Weights of a small GPT-style language model, trained from scratch on English Wikipedia.
Size: 11 layers, width 448, 7 heads of 64, MLP 2240 tanh GELU, vocabulary 2797.
Architecture: rotary positions, attention and MLP in parallel.
Training: 484M tokens, 7380 steps.
MLP neurons of a small language model. Each row is named by its layer, matrix (up: input weights; down: output weights) and neuron, and shows model dimensions 149-297. Each number is 128 + 32 x the weight over its row's rms, rounded and kept within 0 to 255. Numbers have three digits each.
A block is one neuron, or neurons of one layer that tend to fire together. After each block is what it responds to, as a language model described it from the Wikipedia text at the highest values.

L3.up711:145110139096177110154144134159137127167064139079149118102166119115132191116139122155145143092128168149081110102128090174118085101115161118091119132126144179150176138159120136102132139143117139154152158155162095092162122098100179074079097058185166185123151061157156148109120121144081121078158173164164092119109171197138118081134114123057132134149153124118173141169143136143131063113105142143123095129175114126117123127109166110110126111085107123143
L3.down711:169107137153175132096125067174242102130101122111125108139142166104112103141102136150178167215120088097152105126181136043100072113066133093102136150106159164208145150116143104105151077141165115184124130057119073132145114119118153096197118091182118147117155111200163121152221092148138097111111197129124138145148141159088139144139159138126134095093059112185131093129140215151108124118129165137091140150099083188157124133158073151151100090094173148126
Responds to: Past participle endings

L2.up318:127141102154109133135116146102155139119099127115140125128127095135114099143160092112117166122136124115090162109063118191128189083160164159135092090046103126129135093094168111078123195102082133151097146078150129114168154116145101079136149115067076068098142086119100139073103108077156124178161135136134144199099150161176120121184083144092120146098131068133122113121096135105088093154084106118196083144095202134125161178175138102172144140123122124099
L2.down318:113135118099167175121138151182127124081182167144116146120174122191161142133085151079125090168106130161115176101155150130090154109105165126132132171152187106097100096186119112094090179158107080151095053140099115082130166156104141085205128070104108087169131121159082108201163149150087122176117165136155103127134166150093106178156168064111130142088095096169154099174126119131103144149143128117101145184129110122159114138160129083130076105125139119132
L2.up1377:124158130133068159135150104109207105097084075181115099090170133149121174132180105140163220152126162143122146113130087083119169114127106098137182073092107126132126106111177150069103089193204143175137168104104153057108131060109140154137137125126124107108140075121162072049104108188152080132115145081134113090162158165175060181101080111147104140124067120152121142152101154100080129135140101135137124112128123148055156164132071066104149142127162150046
L2.down1377:194191132069148157158100120162130122166097115157142148098157086142152134175167201159148131123086121112122118112147164089109136084117138131111111122131146151152132130091108138169133071123109124181081186114113170108160188162136125135101112138153158193147152118111144132178164157138091151080125098069155101144141141113112080116129108137104130108125167117127149159154126097120065073169131146078053134221086063192126099119167174160115163104118085121028
L2.up1704:122140138109119165120139188099170130125108099116135090151128128116190192057125084140151157136114184170082164102121148070149175137120153138140089130125066136144140124107134113160120136097161091098153149093133225127169097105113116104089131111120127131139137174128113163111064094171111067125113197141181129171083173158120151177071149137133137129115102118126121086136107093080178106175123093105129135084146118100084152139184164165176125102065100061136
L2.down1704:131121144166160158101152120121114168162147087123089118131115081121161165128117137122172126080093140146101159159177099172130113095114130094095094083088135103053126150117064110184199145163120148115132136112097107149119082116140094115132127072163162058184151130123128201169086085148113089061155197075196161178161127154137136128120150137134151107129183166110096132108087126078135146129091114113151079128142156117179134111146103166156097172108072084140
L2.up2209:170143144158147118155131181150106145064137117094096073111115137111129184129099133154071118119141116084143114146089144137140123108123111118090044131123068122187157121071115123106156103130109142131137155122158115150066138167208125140097049141107157124101141115148131154126053082139078074142141236126189157161132081113147126165106136117084084130105097090163120078110045136078134118091136119087181158145090166101068121149098148154112145206114104124137
L2.down2209:117119132137150157108122163132178128131096095154141074075128133125084115128102143114115111080138169119179111100146120163149133083140105096102156177104108162126143172159053148133165108132150176146212147150141090147157194145185133127142114109100145078102127108173120099191065115081074144070135126098141116186133133071117130151085194102162158093081145179150074126106073095126116120115167113140151132110091135093129157116123130111115108168147153067154
Responds to: Second piece after initial S

L3.up1826:112125108150146131171124119105104108177090179066057166152121130146088131176162161135174109115184203121156152155138116126167129158113140093131143118092088106144072131167058085115138125104126132142188147093147171078154097175100163097067078123114169049089148147116126162127136075093180176145147158119129133129203127089142105147151131120130129144083108140133129152135133109164136125110044225108137168099153182175133179078159137138093159122086127104131
L3.down1826:198100104139113120139084069100113114140152137127100212129105099189138053165147167104148179076119140113129102091107158111132114090070081092138210139165176111129122133135102127103170107114170125211157114152158122156161152142106160069109086093097154092153083058145179185134139068199162155150143098131128169139183149136138065078176130200109078085156073161085145071159095087148127109140111146154166156108094163177131084079147211132120133147147136145105
Responds to: Acronym second letters

L3.up1241:131183100176168095126158125118105128132166127086119104133150091102126068145132101139091103123130123054138163144139105084104088117148105106085165143179146119135149141158166144088162084108127156134127199108064186198226068120125132153094127135096124068161126094130127138141090164137097069123112102043154148145089096136117196153098090126130172192135088175123212148170060109137140118108138167131151124158086083125137128079145136180089101134127134085124
L3.down1241:078151154112147171077176148157176144102087214141092072070118087105054141171121147108090131074147117128073153122087127168138136123117110141141111175179123095132148103114094157143124096099128148119092167163082129146135066177086127165147142123193124218116176112126108119139111184126166122166160105145150148154129167115116148154066141126085148148152151148128113168109084110062161146084088133083147135167126102116146139086190064107112080132123124123105
Responds to: Word fragments inside split words

L2.up461:067139128104181138121187133122144100110088146079110096111176115108117141106146145140138089111152124170108151145153085119146144129189058122129135196126076160118094110093152119061143152154086106150115138083109151067098115118111145154131099180091091094134130125134170166228131160133112098101143190146092156209154094121122119102139126143125101179144105158097087074190104141122108120174126097119028103113049114105106123151140114170098076161095128125137
L2.down461:123216069139078101107158092123102079202122160150189111149154159184161139125149126157150104185192108100104197139133090135094177149111122152160144121126125139157093120144139104118174097096110135134165127124066169138136162118118146171089156174138062124123181084157118111114113116123102027080083161101134141136119150161169087070114200132121055141089153117163095153132148111090125122134139145108080176102136183133140076115134116140168207126147115101142
L2.up672:134099105109141100133102133140166106100160199110147117162075131127084169148161140110113121094104123153176149157118117085168051168101163119136110134114169155102047161170112185131106134078105124165130129123132097086096127070113078126099124088178117159115137078167159146154121098160129098138167107112154102172122111134146098128136162109092124113154117176153118127125090109137165177069138115113083075178086165124162073116161143118161121153146131150127
L2.down672:146125140121093159193125096139098106099165122111098093165121117130152140174151114095134104197155094203134125125145140087128139141080102152119093118144069090141184145104208085133107125125139126101115125120143124137132188160117081097114130100107139062064108112091138158076191152145113137158132054135161147084149130103086100194143142189145105162124159173134059071110116141150136131147142120120148110104161165068113105130191123090159145097132183162162
L2.up941:149135068147144164129112100060051079119096130130135137128159135078156075089182100153122178140134131054116149149146128116138124180150104100157139129187145143157107137114137115166112104149096127169109118104139111104153115128128071092140099152119107139129168139138161115085122097153106073155187140114132155188078090062166049156095136109109105134136068126150138157158122166088145121127120122137108136155123136104158112132132162115159112221092113198069
L2.down941:111131123130218078161111108200113115116132080130107072125082129109136113065142097118164090119110116102122132127141147133106129177178098160082121108116166147066106082132124134127131181123093191140088111143151112099101151160094171024103083139127174096079109123149094130137103108049143121130163112160071080135120118157144111129161135156114159152116129110128154141145124139144203145159102183108114156133128078142106058120075166145129160122096101124069
L2.up1102:139091143094137120183131120107159083134177136101133096135102092075088146113169132126147116139112102117155117113176129081085124156120132146102088091055085164105112058125109108169141132118076129130180109096161141116146103151093191175127099095127115166099141130109149125150179129176142149092114107138165123066091097138115137158095116169114073027160141097091174113174060118152151178144122111115134151123147152063066081109155149114116142077106085147144
L2.down1102:143088101106119146145091129160209146107131139127118092176140146135149188140088175156094122153109084101102121131196192042124103124099137144168151141081136138113106157184148125126111135041111089152091102071151085106141199127103097126132108127143093174079246130090139172164177153194053119095126119176182128090176138127102052174112163135185106085156107133139116150123167112201100124068156086141141113148151143163117136182124151109149147113141165162129
Responds to: Passive past-participle endings

L4.up549:134134113129105104122113135118092129119101061143144124159111119156116146109149161157149086086114147104155113158097142095158162137161118145163156148150125116125099170124128128166138150108145144146111097142172157110093155153163080140171168193062176159127133180123147136147181125113088148196092145160160119132132124164154193128126005116135113113089133135133107123137074083085246082108149145117136091127114119094146105144075065097154122102114147178160
L4.down549:168141111145100081118166142099187139158162075139134116099144118092095163130113177133148150130142106148117158137160130102080112106102119123186129144104073108122173156142134099107131111134083140116128166116157129176153094121138145132142119119168118170137151107114135166122107098109137146214157146136151030193135154132119120062170108099105147120180106178137146125138157140082148103139106081124127150144128116084125114117127136158184144194127158137211
L4.up698:106102035175140114169151146128120115096138090137157068134095134135062178108122129133176159072139136112133093136067163173145159119176113074116143128172099134100122132159076074065182106131141109151120109071136163081137130131093111110110136095080165141147145093136145110162127179131145119093127187164165081121123118150137140169075095138058103113166101082119180112125151161139149093074106131102124175124044107095123135113171139094123126128121113154132
L4.down698:113181141122091101140187161094071056148096156107161130090128082090105177099070147113136091166130166178112080117098091102123123204035135140177138122182087155117204147152185170105089136117175164164156123054166140135166153141153094192135129187145123151151171157068126124132089090123121103170180092116157098133109147100072156126103083124153113138166142144143118127096080149201166121102133144088135117139037122168105152122213077142130158204102092122179
L4.up1451:138084093202100152129077121152105136120180109080120135123117142134096130099146144093176080100124123136086121066053144115129120135123114145142144162181139123091170121193175124154150159139078163126140097124073147095130137166156095110146139198127165167106138133184195121135073149152150166102085187114183145174173153183095157152132082077070110139112108125145134154110080115193153111115134064136147151180069119164116108103170120161145109092088085058113
L4.down1451:098157096166137108128186161109129092094144122170120121165145157085120168171127121100188156145146089134122125116142136109088125095082106143145099154156101183100132109131087137123150169111104194130133151128137159098133119137123104154124072208154067108108147144138119144154143111166125108122089090119135094134151102185121135127123079109099151159184129124132085099087122131128130090151139092158161126120140110184053127134118104176126188151142130112154
L4.up1581:076060108181183141092133125127181126156170105121165087100164069070150133077101078146107106125082109110155128125140103137120138093146114123156095165167082189152161182178120113140208130109139116144075137121144172155084102138137119184154132113095121124117141090132095115119145132113142092155180183119071097106155150131138159140135128123105107123109130072137145075116114151185077159069137118109143176128111133134142137158136117147168042141073152144142
L4.down1581:176159132127090094146162126152120107138074127077184093165158102127061138151150101142125078166174145068146138120150120126049105145110072132102133135164177129119147127076140091135129107124108085088139122136114218132141066120115102135161091097194109158102114135134135161116155123128091134107126120158109104111075112126150155155059078099154118174152126148123148142096218124168135200107159130207093119139116091196135144133092102106083157131117152120162
Responds to: Mid-word second fragments

L4.up86:080135150147195148134148121111206231179124137100151132151121138107114168098116131111190147152181135086137122110163056083132095160126154147089116118109117190142162132073125113122133152134118142135111113111113104108114155100105156159142120137132140164182136085158161141076157136182146025138139137155128081075157045166101127096124122161117066079096125120132174134170124104111153125183112075132124112178118091059116085123139151097170122153119140161140
L4.down86:139119081193133073163138152168146147117087169114104135140085160099120121128110133141183108173108122164139065185169094144162109102096130148184173150037137132190073145072075058156129159080163172116133147123134132147159219110097081119104133151082070130080162074082136121145206115077154132128129087125118128071100096103116140143125118143087163112121127117170088055103082173161129121108122138189134124143131151079126132134169099087125146126069139096150
L4.up690:142130122169119148177175124124159085166112210112139064098080160043118130120110091155101104101141096136090056071097117091167152165136143095119081125144143175177129150053151146168113178135103152182063115105125089174149085094115120122128054125106091128178159121116165117136130131110147168147132146143140084097110170098167089172106156139065123091172108131166193115165136136142141086153095168102122058075149152118128148093138111138124103138103095154158
L4.down690:170107184097165120151161066103175105134079134055125140145173159170100097116173105111082200161136163162157067126178138113102093152185104164126163133087133130184100069129160114122124082081145144172151115102144121122126096131090107103152168144173097108095148119125154144127175103149104129107109140105128170131162159126129137150087131187110106114169161106088165115111109161121103127123128153124140105139193118171192158075096149162141147118163145140149
L4.up1818:075139104112136139111159152110155087206122082107166097084102111071147130134143098142162154105141110142136125076102132161144101129116155137044156073059197173153092156093168121116068126170130172131077107139129109162070150122113191104166117135136144071162091114142144080144158083119132156155147165135146086131124155184170125076136173099152103134119074125081096157151160120130154100156098098155153161110082120131195142180098064136211154115118121100121
L4.down1818:125113155122129137121134120108116102053122118099057151178124203133129153228114106130156126135146101131145089138145114124125108118144132142151140132105080121163141150227107132170138129150153076127090117135100087131177143093182117124126116151138100134182144135106160123192143101118115087153156164114106116144106106153129105108148152136118148143112120185130076073090107172124134114125147070158133102161199160131083206092174103123160105108099199153083
L4.up1898:103107102146164184125205097109178128135113129087195097178083102089086118107187057172102144118137152094090097150149131103108142148100118127107106131070111101127102135146100138096144119146157109138115076111126079140214173152153139174108087120137133147082089107172141161125147097114086198121052084144160080121108111132112174147095138118090071153056152134180189170100123151132117096157146126119128106104171154142078157138198153132086157116123143122151
L4.down1898:117128112169114183104129092201200136168084125098165141134179135160153131075084173166156145206096144065171110136107122128108101134122168126096116124111107149195114122126157101099164049156093153183152141146144138165145098093087171130125096115170150129139133113167139154152154088140152013141124104138156165107154094099116129097097195137166104099124085122071133090215101180068137157108137109186129112093143159162131085145138118116155099092102114144117
Responds to: Past participles in passives

L2.up1032:086137124139154111116073119208151170131130108142116124095116135120148107125095144118136079152117144136162120073094082188132097048106133154098158147122158116120137133143085119106154164151126177161152139164110147133144106100127124138129091108094128087183152063144141149125159116139147092156145136117115121133127046129110113180179122112153178112116128120164109111147165111187120086065180148090130138148140097142139099132136088170148094084130106161141
L2.down1032:155108100104131122126141117109075051161104101112149203089134151100128141123152156145178143095138131139091138146128203139116152060162102114143139128138095136088163151116116145132112139123120168061140084102114080106077155163122144121070162145115128134089144134114107142070063173156178147169096115085101115173172136151184121092138128162072125193159146163096141098111086165157124084192073145096168042068121172138155105091110175108099104084101155082096
L2.up1306:126130147174134068158128160159138126111153188094113188100195163146078129103084129148166166075163205133116110098053085134137068079106062102148201081135189082127134118137099152123140154119117165178196176181131093105155073115122115116119099164092138118187184094136063162148131174095190099100153182150096132198115159179191132123126147093134118201136068148134100167114146102153090089099091148104191106143210154129129126142095143119086136094145093099095
L2.down1306:145143122071160162070130083130156122160119133143076167151098170151107128113109186082084178086120109170121110138157110116107087130147076073148132190157191130147076154067105152097111053114114173102109148126138136076127141172132122146160142160127084138159114055143119129113183156173151074172111088127142078189147110095118166105160155125095149131137094157130110086179141157100187142145129199151136120074199167110086102105057187161145154118154169117115
L2.up1342:185096210122112101124103211131155146074105144118154166159071090115115108203174133134137122094171138102174118119153150117126109101050144114113091066116102156172147114114123076140112106141097150150159079130127122081099117160107115154109130138124103052097091118112097177122121163093111161160171126089061170101181182099113118166131154119177119102094125123055142102122099124117126132168129132141146064117124170092143165156111192095109157160140107096124
L2.down1342:103102145117124065155072115191159133120121166107093133115104135161140103177167163132064128121123143180145120118147136166063063097038079115133137140181127084143151186118145105097088140143111143113122116092192098140132142162127102140119049090147107109182139110116147129169110121121159119134133142123103116144122136124174081077120150093090112113165126134087099104106154129108109099113172160118220099122118108159136053131134175137138133167121109107118
L2.up1903:083120080085067162104115172063177100130135102119144136171147184155089138105191110155115145147199150063157166109134091146106124156159112124121137138112080116124089187128070102173085174137107157114147172121181111087148108168160153167081119142138064149106146225134184159111141092138133134103190152138079124107177103119157109148038101152162121110073115051120186178150166132162196159114112196109059152127089130089116138089125117076157164116143117123147
L2.down1903:150133180130064154101169144109190158114117135182123101133114096136113079098132081154094204070118112125123074145117161184114124113095085083147226149103144102139148171140156114130153163078171144117128086222188111070159138168166159136089103103166141114123124179134120151119106122151091113103134172097084132130176120142157123061159131176155099091115144160063132120173110128116139133082131159095094149140074166179192152108134093124134108111131124118097
Responds to: Acronym middle letters

L3.up593:053115126197117129150179128153162133134132105129110157196119138147133124084076130164123124131171127105103202098157058136103095116140144095105097131093195145191169121108141135120098121073174137156160063107128105140113108123170101113137063153131150109122162136101132100161094099114149106112125166057115120104068145098114123156156086200128119151105128142179107155084131144116084135086159124096181163146124162155104077138197103059141132178178104153151
L3.down593:130140084205157090096114089162121143114140115123179133062185167115097110105071129140146156079147195168177139083140110156085149115095141182115109112162115115102101124081151146138116139181143131099156177139200149120104111191143115165149163120101160143139085156108144138145096128118068104076067189125125128135193170158093122059167142117152087165125146137089111159139170165137049147112152188149144133115181130126167112095138138148142108122132085086109
Responds to: Mid-word vowel fragments

L2.up905:048167167110128128116088139091069203093132138142130096197082160110132136068083163124194146113138173100164156144124142127082084174116116113085165139148125178108090201190154160100160178118192154115103152101112095100115130134082106122129126080099140136133146147109161089201157111180144162074154123129153118095092109188143144094105131158147146118112146184201119182102094130182145123044132102138130106106132105127176169091147135119138020136118151116118
L2.down905:093186128157159135109100111161129160160140126099127140109085135084190131125076142196131151129158095192110116116111159089134114093133116164141198140182150135098149121140180138153115123153129131087160190121112126111193078158149085123185101079082131123124143176118201115123127062130178110110123161180159142161152099085134145098143169154149141110127066116153145147106127165142145171135176139114102094136155088128068096124111113151191102093100166139100
L2.up1711:104156127147139129079084139103092167148147155109092107126138109144154146103053133095164123115118111081144210121175104098122117129133125130111140209141150169107099137138169182128123177144144161115128145113085152152182067164119192137175149124099117115098174113172132116147168201201125165137147131125162106169129123149057155132152099089071097131168178118141149100070140087088117162107134154168159100151123073174059107147115124127140073141120101170097
L2.down1711:103097136132147093166143126154146197130104128122081149116124105108117191169138130146204176089156193084139158116120131103177131131172069121141132162154104165123125114093112174086136140124090112131102140127134148143096159139129089150126085177124102215117146088110153047139167156116124146156094084140092120115135163126102153089098124195113179149119123134147186170130137114075171141138122154110108168143125137129119067140111125152139090143135110078117
L2.up1901:088137151178134155127117120129154156122125152106080151132169134172123100118117170170125118149106155183147062067153159135126148177163159100130156088159152151105155158126094158153109134167082169178044142126091098140139152191122101152109102104077086184173144124042070068153103207155183121118118138163159138128079126189085163089123151131121095164139136105171077140127110088163153140141143156123113117148108054156150101134164071110112085143173079131156
L2.down1901:082214183157142113129197156100084099156105152111134096083086114180129129127114108092145165142139119075151145155118074150157111123155038130107083122109112121103148122142196048124130169235138188093176095113095124100160071191133191164126089105109106106124144142124208137122174159122112090104125160096147147086183116112154191131099121116134075160112150135157161157097118118119163139090137132122122130112152121066106095076140116129173142087053119134128
L2.up2181:082161179127176104064096142130143141088124105146107127161135127139145132097103171090175099145160151139168106100154146096172164136139137095062096173118111077172094151063161130122129114132130120075181127200112100156121130119125142099118150125085122094076127129119139125148094177133161150154143108087174131101127123156112168112115065082112104102114139156194155114144136076160122131137109093153082083139126129184114082127158082122134082153111117125110
L2.down2181:084100179128172118168113107177161165134121172120111143180116205111158090063198145043166171074170159111168140099097150139198139165101192130081164153153112113175105120142156159098099156121107099143096143161089149160128121089092077074096128109132099150107088086124150098190121155108134129097157084109123143112077145066171124126129060105147103124102077190087142138084126106116127178088117128124086142131130146138100113134164132210118115118145120126102
Responds to: Word-initial piece after punctuation